Weights of a small GPT-style language model, trained from scratch on English Wikipedia.
Size: 22 layers, width 224, MLP 640 ReLU, vocabulary 8192, 13.4M parameters.
MLP neurons of a small language model. Each row is named by its layer, matrix (up: input weights) and neuron, and shows model dimensions 80-175. Each number is 128 + 32 x the weight over its row's rms, rounded and kept within 0 to 255.
After each neuron's rows, "fires in" lists the words (lower case) most often at its 100 highest values on Wikipedia text that the model never trained on.

L5.up571 [171 208 150 146 104 140 177 108  89 155 179 133 125 102 131  99 187 184  98 209  85  90 120 127 123 145 125 144  76 127 146 181 168  87 117 122 100  72 171 102 130 109  99  83 139 159 123 147  93 175 136 125 120 155 153 147  88  92 127 153 134  96 109 116 154 138 151 137 155 100  96 111 172  95 112 140 152  93 148 132 128  31 100 111 100 125 109 125 112 126 165 144 126 127 166 167]
fires in: "the", "my"

L2.up323 [172 189 125 175 116 142 170 100 101 129 118  17 138 157 139 153 157 175 126  99 139 134 116  48 163 154 132 127 138 117 185 183 172 105 158  88  97  30 182 149 118 172 129 135 100 158 133 189 102 101 143 100 129 123 129 122 122 109 136  97 122  72 149  95 128 127 187 120 153 105 111  67 145 126 134 100 101  86 179 123 130  57 130 136 151 200 166  83 145 137 105 147  66 132 137 132]
fires in: "a", "an", "the"

L3.up134 [186 127 123  92 163  99 157  96 182  89 114 114 122 145 142 116  47 137 124 132 123  96 143 153 159 148 138 105 102 119 140 136 103 138 106 100  81 144 141  71 178 165 160 133 163 168 155 137  64 125 106  92 135 170 192 104  72 100 118 107 144 199  83 107 128 152 153 163 166 108 102  92  82 108 105 121 140 120 174 138 110 117 135 152 153 164 122 119 152 131 175 149 151 165 150 102]
fires in: "his", "party", "democratic", "consent", "republicans", "political"

L13.up394 [130 148  78 106 139 116 119 150  77  81 149 166 138  76 152 120 144  98 163 110 147 108 188 148 134 134  97  76  82 147 145 125  74 139 126  76  71  99 136  99  63  62 112 136 142 118 167 142 169 100 134 147 182 152 146  85 112 105 116  94 142 130 185  87  62 100 170 145 173 117 132 118 147 110 124 169  86 110  91 110 176  74 143 112 100 123 163 152 100 151 127 110 200 121 209  95]
fires in: "and", "which", "that"

L14.up365 [130  92 118 123 150 146 121 164  58 112 148  99 115  89 141  71 106  91 147 173  49 135 180 121 105 147  79 129 127 141 133 133 113 125 151  74 154 110 111 161  99 116 143 136 126 190 141 135 124 109 170 121 152 182 136 143 157 150 148 105 112 106 161 166 131 186 158 165 135 150 148  87 100 189 116 131 137 111  96 188  99 140  90 156 139 122 173 154  85 131 189 129  89 128 153  13]
fires in: "were", "was", "also"

L14.up122 [115 112 178 191 135 132 123  61 107 167 136  86 109 127 105  59  32 141 141 190 160 117 127  77  92  97 114 128  40  58 105 139  94  78 149  89 143 146 131 113 124 104 137 115 139  89 129  91 148 156 140  74 162 127 183 110 167 110 111 143 127 173 114 177 186 142 136 143 112 118 108  99 126 159 161  84 151 103 121 113 177 147  72 157  64 104 126 189 118 114 121 148 129 159 117  99]
fires in: "is", "as", "also"

L2.up574 [141 107 163  99 141 118 105 148 121  96 148  82 111 168 121 124 108  67 115 144 126 135 104 143 156  99 192  90 183 138 175 105 157 142 122 117 117 139  93 207 124 148 112 102 182  88 126  98  84 111 160 184 146 160  73 122 101  88 180 101 144  85 171 119 125 145 125 167 119 134 165 138 105 116  71 151  67 159 130 120 104 147 170  98 128 184 123 154 162 109  82  48 134 132 137 122]
fires in: "where", "how", "which", "because", "be", "when"

L14.up437 [179 112 158 101 113 108 134  96 144 135 101 130  90 109 151  83 112 127 138 137 139 147 182 103  97 111  76  97 156 134 178 153 118 174 172 123 132 153 119 125 165 101 130  81 133  96 186 165  91 126 196 157 122 193 167 103 146 102  93  81 147 149 130 155 160 164 112 161 122  82 143 115 111  89 156  91 112  94 114 109 152  37 143 161  93  61 138 172 139 145 190 111  65 163  88 104]
fires in: "being", "is", "was", "became", "later", "becoming"

L14.up631 [ 95 135 117 123 152 112 139 154 120 105 123 106 110 180 134 169 111 191  86 131 116  76 145  97  83 154 105 171  57 101 128  54 117 118 112 102  87 117 106 113 116 132  67 136 201 120 195  77  53 106 102 107 135 156 113 127 167 142 138 160  87  56 116 170 131 115 118 101 146  97 134 150  61 150 101 119 145  99 141 100 159 147 174 129 129 144 125 121 137 102 152 128 189 147 155  91]
fires in: "by", "to", "for", "one", "known"

L2.up35 [184 146 106  90 176 109 185 109 146 179 107 162 118 109 158 104 105 156 151 144 134 129  68 145 172 146 125  83 135 129 158 141 130 135 115  91 151  78 152  77 134  99  81 136 134 155 144 150  82 118  80 123 150 154 193 134 123  50 140 177  93 135  92 117 107  74 117 165 120 151 146 117 166 185 104 119 132 125 156  98 110 133 114 149 117 102 106 182 169  93 127 186 178 138 101  99]
fires in: "his", "her"

L13.up88 [114 116  44 136 156 118 127 138 111 123 117 159 117 124 112 151 186 130 144 118 140  73 136 127 112 178 118 133 134 147 161 158 136 133  90 110 135  95 147 111 106 108  89 158 144 155 182 137  40  99 167  80 114 155  43  89  71 138  92 148 108  72  80 133 126 144 156 170 144 124 145 113 151 138 128 123 126 112 162 131 146 115  85  81 183 143 167 177 104 132  70 113 122 101 104  35]
fires in: "an", "one"

L2.up479 [122 127  98 103 148 139 130 115  85 134 112 138 110 140 144 156 164 171 103  87 149 147  89 110 148 148 105 150 110  94 142 150 135 127 116 163 151 108 127 191 179 112 101 118 105 188  99 194  83 119 113 177 117 136 213 124 157 163 154 165 140 132 135 153 128 133 120 142 192 125  95  89 133 167 156 172 118 107 136  93 118 159  91 176 115 176 105 101 129 139 131 144  99 118 123 135]
fires in: "the", "band", "family", "records", "awards"

L10.up22 [ 85 142 108 189  86 158 148 137 102 148 133  74 128 143 173 103 148  96 138 124 153 139 122 171  94 170 197 143 127 146 154 114 159  69 148 132 156  98 119 125 119 158 125  91 104  93 146  71 112 119 139 129  95 127 158 109  93 166 113 102  94 182 121  81 102 112 130 153 116  40 147 122 122 150 113 104 143 102  65 103  95 131 141 136 143 120 124  77 149  83 112 119 109 175 146 119]
fires in: "well", "high", "downing"

L2.up598 [200 138  94 123 148 127 128  98  88 111 141 121 118 120 103  96  92  95 110 157 112 140 115 126 157  88 131  61  50 101 155  86 128 132 166 164 130 102 110 132 168 116 172 103 130 151  95  92 138 121 101 141 139 133 151 131 139  78 168 128 158 158 170 112 118  91 185 129 140 115 151 121 132 158 146  86 121 165 134 126 127 137  72 112  98 116 125  86 110 128 129 187  98 166 144 129]
fires in: "as", "insect"

L11.up612 [114 151 154 184  86 115 125 134 118 115 121 108 115 212  74 125 160 166 129 126 188 144 162 195  97 166 179  98  68 109 138 101  84 154 120 174 173  87 138 124 169 164 147  94 123  66 144 111 200 141 170 118  87 110 134 135 161 107  97 134 114 105 176 115 126  77 158 107 101 104 108 121 127 151 181 142  99 123  78 106 134 160 130 112 203 182 130 175 120 139 149 142 151 154 162 141]
fires in: "well", "up", "led", "from", "managed", "along"

L9.up376 [106 156 126 103 133 185 111 106  57 141 133 130 145  90  98 118 119 187  62  95 143  75  93 130 138 161 100 165 146 149  86  86  83 125 119 150 126 124 190  84 144 115  92 134 133 142 136 111 135 126 156 105 140 140  82 118 142 131 146 141  69 140 175 135 110 189 114 158 165  90 162  90 171 151 147 153 158  83 151 142 132  71 125 101 169 111 143 137 204 128 166 101 110 106 125 178]
fires in: "to", "not", "t"

L5.up539 [117 108 162 186  83 141 121 113 109 145 119  99 180 137 175 177 120 157 112 106 126 122 137 143 124 129 133 160 120 153 122 112 131 134 132 189 136 103 127 162 158  93  68 120 102 131 201 136  92  67 135 138 125 124 150  71  90  87 130 127 114 177  95  94 116 135 197 189 172 144 111 117 137 120 101 128 123 113 179  89 125 159 140  95 135  92 149 112 178 130 139 164 130 117  82 117]
fires in: "new", "best", "high", "key", "all"

L13.up338 [149 156 105 129 166  85 109 120 133 162  68  76 129 147 123  97 112 177  86 179 151 113 120  67 150 178  97 134 131  64  86 140  94 147 147  94 131  50 141 139 121 115 178 126 142 142 162  79 114 120 104  97  77 150 142 129 118 110 166 176 147 161 115 114 115 126 138  86 140  75 125  90 118 121 109  83 151 111 134 125 123  45 108  67  88 155  96 136 132  78  91 167 122 155 128  87]
fires in: "for", "i", "to", "a", "no"

L3.up128 [177 130 107 151 101 140 129 136 157  77 119 131 159 150 139 110 126 115 163  58 101 113 142 139 107 120 109 167 113 130 157 122 169 165 177 112 159 107  72 104 155 143 160 122  57 183 108 129 100  92 219  91 146 144 203 115 152 128 128 139 106 123 129  81 132 126 116 204 217  48 145 158 162 150 153 125 120 148 153 127 146  69 121 179 150 173 120 153 176 122 117 148 115 112 122  59]
fires in: "its", "through", "a", "in", "from", "their"

L5.up52 [160 117 168 118 136 169  77 156 128 151 117  94 124 110 122 113 126 213 104 160  91  94 164 125  83  98 117 135 122 203  96  86  69 128 129 142 165 139  99 153 105 107 107 151 188 146 122  99 106 120 123 108 143 156 105 167 162 110 135  91 138 180 165 194  69 156 126  80 104 204 159 163 126 103 162 154 147 130  89 123 120  98  73 103 126  96 130 160 120 139 141 101 110 148 159 158]
fires in: "not", "sq", "medal"

L3.up567 [186 156 127 122  87 128 100 131 142  92 115 135  80  32 158 105 132 104 110 176 150 112 104 137 154 138 107 116 132 130 141 165 164 178 142 155 122 158  90 142  69 180  65 148 102 122 128  32 130 115 133 107 165 157 131 156 106 124 147 115 132  88 171  88 115  87 116 163 133 189 132 165 164 114 102 188 110 157 145 128 143 151 166  49  92 133 124 140 154 194 124  70 183  86 137 126]
fires in: "which", "that", "this", "because", "when"

L12.up101 [128  97 121  96 162 116 113 168 103 128 138  85 148 189 158  39 124 181 142 100 147  62 140 142 113 110 135 148 113 157 178 119 150 168 186 198 142  96  91 123 126 112 128 115 178 120 112 115 142 165 101 103 139 144 135 158 141 136  94 104 117  99  84 102 162 144 139 179 151 102 163 121 150 129 161  71 147 147 120 148 172 110 111 146  61  67 167 205 133 124 166 136 129 100 163 111]
fires in: "was", "first", "wrote", "had"

L5.up593 [163 142 126 139 143 128 215 108 136 123 112 101 123 149 153 132  94 146 141 143 160 119 145 101 120 156 111 144  71  74 103 155  81  81 147 105 165  74 104 159 113 137  64 122 152  99 108 146  90 151 160  92 102 175 170 100  91 183 136 134 144 108  52 106 108 167 142  92  67 206  87 154 158 179 149 133 113 116 136 140 129 116 103 109 102 116 115 212 113 171  99 127 109  61 132  36]
fires in: "being", "became", "remained", "are", "been", "one"

L2.up191 [185  96 100 143  66 200  96  72 119 117 121  87  62 115  80  66 128 162 196 131 121 137  95 183 172 147 174 114 162 113 151 134 169 149 144 111 135 121  86 177 127 166 118 127 147 113 147 132  71  98 138 121 166 123 167 137  99 136 187 131  89 123 140 145 135 146 126 145  94 156 152  84 137 110 120 161 120 145 192 183 120  83 150 133 114 166 145 121 142 157 177 109 138  81 155  98]
fires in: "when", "if", "while", "because", "although"

L11.up487 [108 146 106 195 119 132 161 149 108 120 153  91 128 128 108 203 125 105 136  96  74 144 113 150 174 143 126 128 117 128 103 154 144  90  90  91  78  64  85 159 104  93  91 159 156 174 192 138  96  76 162 112 129 200 142 129  98 149 198 101  98  89 159 153 127 148 129 206 119 113 146 146  99 103 181 197 150 119  80 130 155 194 117 130  97 162 103 155 187 153  89  84 168 146 131 100]
fires in: "which", "an", "this", "what"

L4.up212 [112 131 145 106  98 147 144 142 109 135 160 117 133 158 117 166 149 138 109 114 120 145 118 116 100 151 146 114 112 125 107 142 104 105 105 141 167 172 161  98 132 132 111 117 105 142 107 113 109 105 161 109 104 115 163  72  93 164 164  82 125 175 139 107  93 122 136 162 153 145  87 203  93 104 161 104 136 114 106  79 131 154 144 152 129 156  91 125  94 140 210 159 117 132 141  77]
fires in: "well", "long"

L12.up516 [119 154 178 123  90  58 118 127 121 153 127 108 164 136 105 102  79  89 146 144 138 140 125 147  71 182 132 180 193 120 106 194 155 138 151 110 144 162 117 165 120 110  97  61 141 100 132  95 158 112 116  93 132 180 146 120 157 180 115 100 112 142 168  99 122 100  92 190 140 154 155 128  81 133 133 150 166  63 102  95 107 142 173 175 109 169 132 138 159 111 193  67 134 143 177 182]
fires in: "well", "a", "follows"

L7.up557 [189 105 142 145 127 120 134 152  84  86 180  77 126 198 134  98 100 115 167  90 139 146 152  51 221 112 128 161 106 220 111 121 150  69 122 138 144 123 105 117 115 180  57 132 133 158 111 122 174 137 108 112 108 157 141 132 193 137 160 163 122 144  73 103 100 158 126 140 107  95 124 165 146 166 135  41 112 152  92 172 127 101 111  65 142 141 135 161 132 183 121  76 100 147  97 116]
fires in: "had", "has", "took", "have", "was", "are"